{
  "num_hidden_layers": 22,
  "hidden_size": 320,
  "num_attention_heads": 5,
  "num_key_value_heads": 5,
  "head_dim": 64,
  "intermediate_size": 1280,
  "vocab_size": 16384,
  "hidden_act": "tanh_gelu",
  "norm": "layernorm",
  "norm_place": "pre",
  "norm_eps": 1e-06,
  "positions": "rope",
  "rope_theta": 10000.0,
  "rope_fraction": 0.5,
  "qk_norm": false,
  "attn_scale": 0.125,
  "bias": "none",
  "tie_word_embeddings": false,
  "parallel_block": true,
  "init": "orth",
  "init_std_qkv": 0.0232,
  "init_std_o": 0.00349,
  "init_std_up": 0.0232,
  "init_std_down": 0.00175,
  "optimizer": "muon_variant",
  "learning_rate": 0.00516,
  "lr_mult_qkv": 0.4,
  "lr_mult_down": 2.0,
  "beta1": 0.95,
  "lr_head": 0.0061,
  "max_grad_norm": 1.0,
  "warmup_steps": 200,
  "schedule": "cos",
  "final_lr_fraction": 0.0,
  "batch_tokens": [65536, 131072, 262144],
  "max_seq_len": 256,
  "doc_mask": true,
  "train_tokens": 690400000,
  "max_steps": 5066,
  "dataset": "wikipedia_en"
}
MLP neurons of a small language model. Each row is named by its layer, matrix (up: input weights; down: output weights) and neuron, and shows model dimensions 32-159. Each number is 500 + 50 x the weight over its row's rms, rounded and kept within 0 to 999. Numbers have three digits each.
After each neuron's rows, "fires before" lists the tokens most often just after its 100 highest values on Wikipedia text that the model never trained on.

L10.up317:562547452455476532508488568516439452456545580384462513558423512557407495540464450558538465454525497440587469447515497486466506508534441492601547488512507461441550498553568480469530506479482565491479412478484554495521452510563478373542453540494472558554495495395573537577413473547548487468543540510520493539474521547490482523567446501421560450479531477586518439559478542553517466582582
L10.down317:494445420504566515417504453514540587561509449526532538402490487491465460492551492487486539523459562544557596525525495500574532489501549534405578534449554486544384489369455499561515514451519510446494533423511493492498442442425437474492566466550596568484564468460422476394541484447553609533452515450514561446446493449457502548479550440479378544542528535461548474419449444400447473454579
fires before: ", ", ". ", ".", "s ", "\n"

L8.up855:427451488494463553476524470335373396500448455409456549480552488521514552542488484515516580510548450523491622346574471580470589548497460417499570437469487469527497497535509599543484602444426496440509478625451472476543442499448431440532440457580437465523494536548512480637555564461484505496484473416508526558445518534528503558486437436508513426587484412505419508497453510526456463580471
L8.down855:486423497521536477516456447451521508539402445486551503508490456516468354547618539475553558493437530494503595493459454462474535542525508447511473498517431537509474533423514480511480452521482567468493454546414521473596484446452423445494459434472508478535480429456452430540443465519469412557450418534535508477525555513520388538483438477508526442550512480513498469479476547537574587519444
fires before: "\n", "\n\n"

L16.up1195:572553527496546538470436412473540519461479500536534497513477488528453541545481449552483543529512546463427500538650477433538465542488478588446523407521461419566530450439563567470537421513463470529478552504545476495533470460463519526470390537507518534559487448489467482459504412481460449409498561543551516535507598488385538488509409457465563513575564436392445514571495512456483521457438
L16.down1195:517525481499478489381551608552470465504465456425509475553533540461496527428506532492559431513533534486524458494531512492516530495512500442490527483522566415426417516500544523422512406492511500464552517511436566496390535560610567520487426540540580545543531455480506490476526420464484610517499519515511479585538502527413484459489545416484397451538544513537505411516542575561461491533235
fires before: "|", "\n", " ", "–", "| "

L14.up807:449493457463545589489439544508530532537558469639507434441469447483411493449476629488414451531502514495391386508507458592473440581494538545527615491549537476531592493364477558471444511456529446458505512472545497572505598502503446500608483464540550472575462462512496483560569537544541488552453482531509499413443444524472489442492451519545584474573461478499515455472529440573410567506459
L14.down807:474454511567449520582638501438456479420548589444512636434549492564485421450564501499456476469459563495610436450486490457525510584534524572422491564493523563479518352477473565508550405595499464532511474551534503518533560477483546563588500466478646516572502464534518442503526507510494498420535489524527468510543471490574518503536417512429377553604465506498542478502457453470538518427433
fires before: "| ", "rock ", "|", "(", "rock", ", "

L10.up240:472565485485480487426518572545483578416492511631493488481509387498518537455534560526459475484516487446550431480524497507538506456498418593487499410468466516520489521500485442437499492421519459464504571546594518541554545508524465503481518476520510470487404380481472545565465521458505555525478426511475524593409470454416469537407446446550516540434483529597477497548505512355511504402453
L10.down240:554430522485390483509422439425500560492517428437510552455386547402552566482529484520569570556567614560564475481505531589410469527433551545434490517560563458462522513534505557590442502526565510521518478482416499475423452507551479536460532535518571539458555554445573495464492514466560504459413597520471472489428532552491469582564517551484489542426493513418505469523443434467474398523496
fires before: "| ", "(", "ill ", "/ ", "as "

L12.up524:503482521516478488473426495434491515539470542403477482493535510492446469535549481489569457568485476510514397435498519427529590553532544519550548492565426527491502493465519489453505477608442405572549507486503473532552482556478535484580508444503485521466466475456464539427519468496467507545498551514569503568458490471413491448579460524565617503425515472549496451581568480439569550513492
L12.down524:505458532524507629585536590470430446574520555476552519544465502508569491487517503526465575532437587489541542477526446519539499493508464454475594588626399487572459481570641520488465424490506515485405497493506503431477541559539546485450490510574454460454510525536505581421498435470466502454498505498503507599526612473553493410469492526523407501622380503553491523422447480495473532539518
fires before: "| ", "–", "18"

L12.up938:547415480536503490473480466454528480497494437445424500560474561452515491567455558528485508547463485453566603467499464513442352549458482505565634523504507393552462458569570565569422476503425493575485440563469521506480523543490507465484448444549522460430571373578451554631488526487439549521509460475504425563474489477463464450425565543462461502548455526489506453545501443577429548446541
L12.down938:492500513464542487548524568501582557429505431403506556525508502475419529504538395454466403509449590469517474544469501521583518608489527502480530466491526565545536506577578574426535489531500499443531456450547535492534516456464444497510421470449452454577417529458569497536428478473552497539534416574458600454614551584498511503572522553506548501543500438526509563498515511430538391544526
fires before: "\n", ", ", "==", "\n\n", ") ", "==="

L12.up35:482481529460470460401429504462527488563477434468506511503549507432511559492511495466495464499468443531484506539485416518430629502416567502460593419451506447473534542504466542425484518438471457492552535536450581412490572568386503499462425503525471485418491540553462521533539449399514507496564502510362528498520489572497562498575540560421532514491433518415581571462440548505532540531534
L12.down35:458507464482468548509555456475518521572502491442503513537423548495561544468557449526500468565487542536440498500491574479523509498536515513408506590490499489470531491474531564442489508523492607494469500514513524395439540522499412467554574475438416404593444517522469549472514519468530537423525480514493569560539557495483495541463484442453486484555446525426444534415504545552581520442495
fires before: "\n", "\n\n"

L12.up462:436533503589488461523385518475554487559515420489510469525470523440524461502532513481420523532538552579576470462579514555446534581476493460638440438434557450531518478501486468535479460497451493526511465535479537489527514441532500445475423407451538445449541530483533610606486489538503516445441481462456567482487435487574527613571507480533483428538492410446389508539529511434664422516399
L12.down462:458388463486557445432525459495484516433568437571483563507451466545507461473532571512531487549461466456555464484631501552552431411386591510476566464568461503533554526466477429523536491532428488462653487587548463578546541520449552480464543526545452502495555543498525485516415526488468509416547509532412600495530522485570425510508485477491460548432458561541411568478519508517544512496399
fires before: "\n", "\n\n", "| "

L8.up401:540539461477465522399518519449444548493527461470398450577523412528540527491490373527522487411436508513537536517516499508534445468492512615537483493469472521432585472490497539616440553414529524467514503435553502498487501535577629570488509483639478437494443455555444487597509429524574420426576554452505422512504437571474424482536419516547594516483456519475507415592619531446483419463417
L8.down401:520508543472481461497470465548445487559527509457555580478484523522444452540542504552480509515464511507496547516458523461540574526536500489449569514472457575500383496551567563542563488491463500520501516504437475486520487457455495483468534464443519518431631515452442515477455550499472491507476521522454500533558521466568538533466604411489499598469501446535475458383489544515523531520419
fires before: "| ", "|"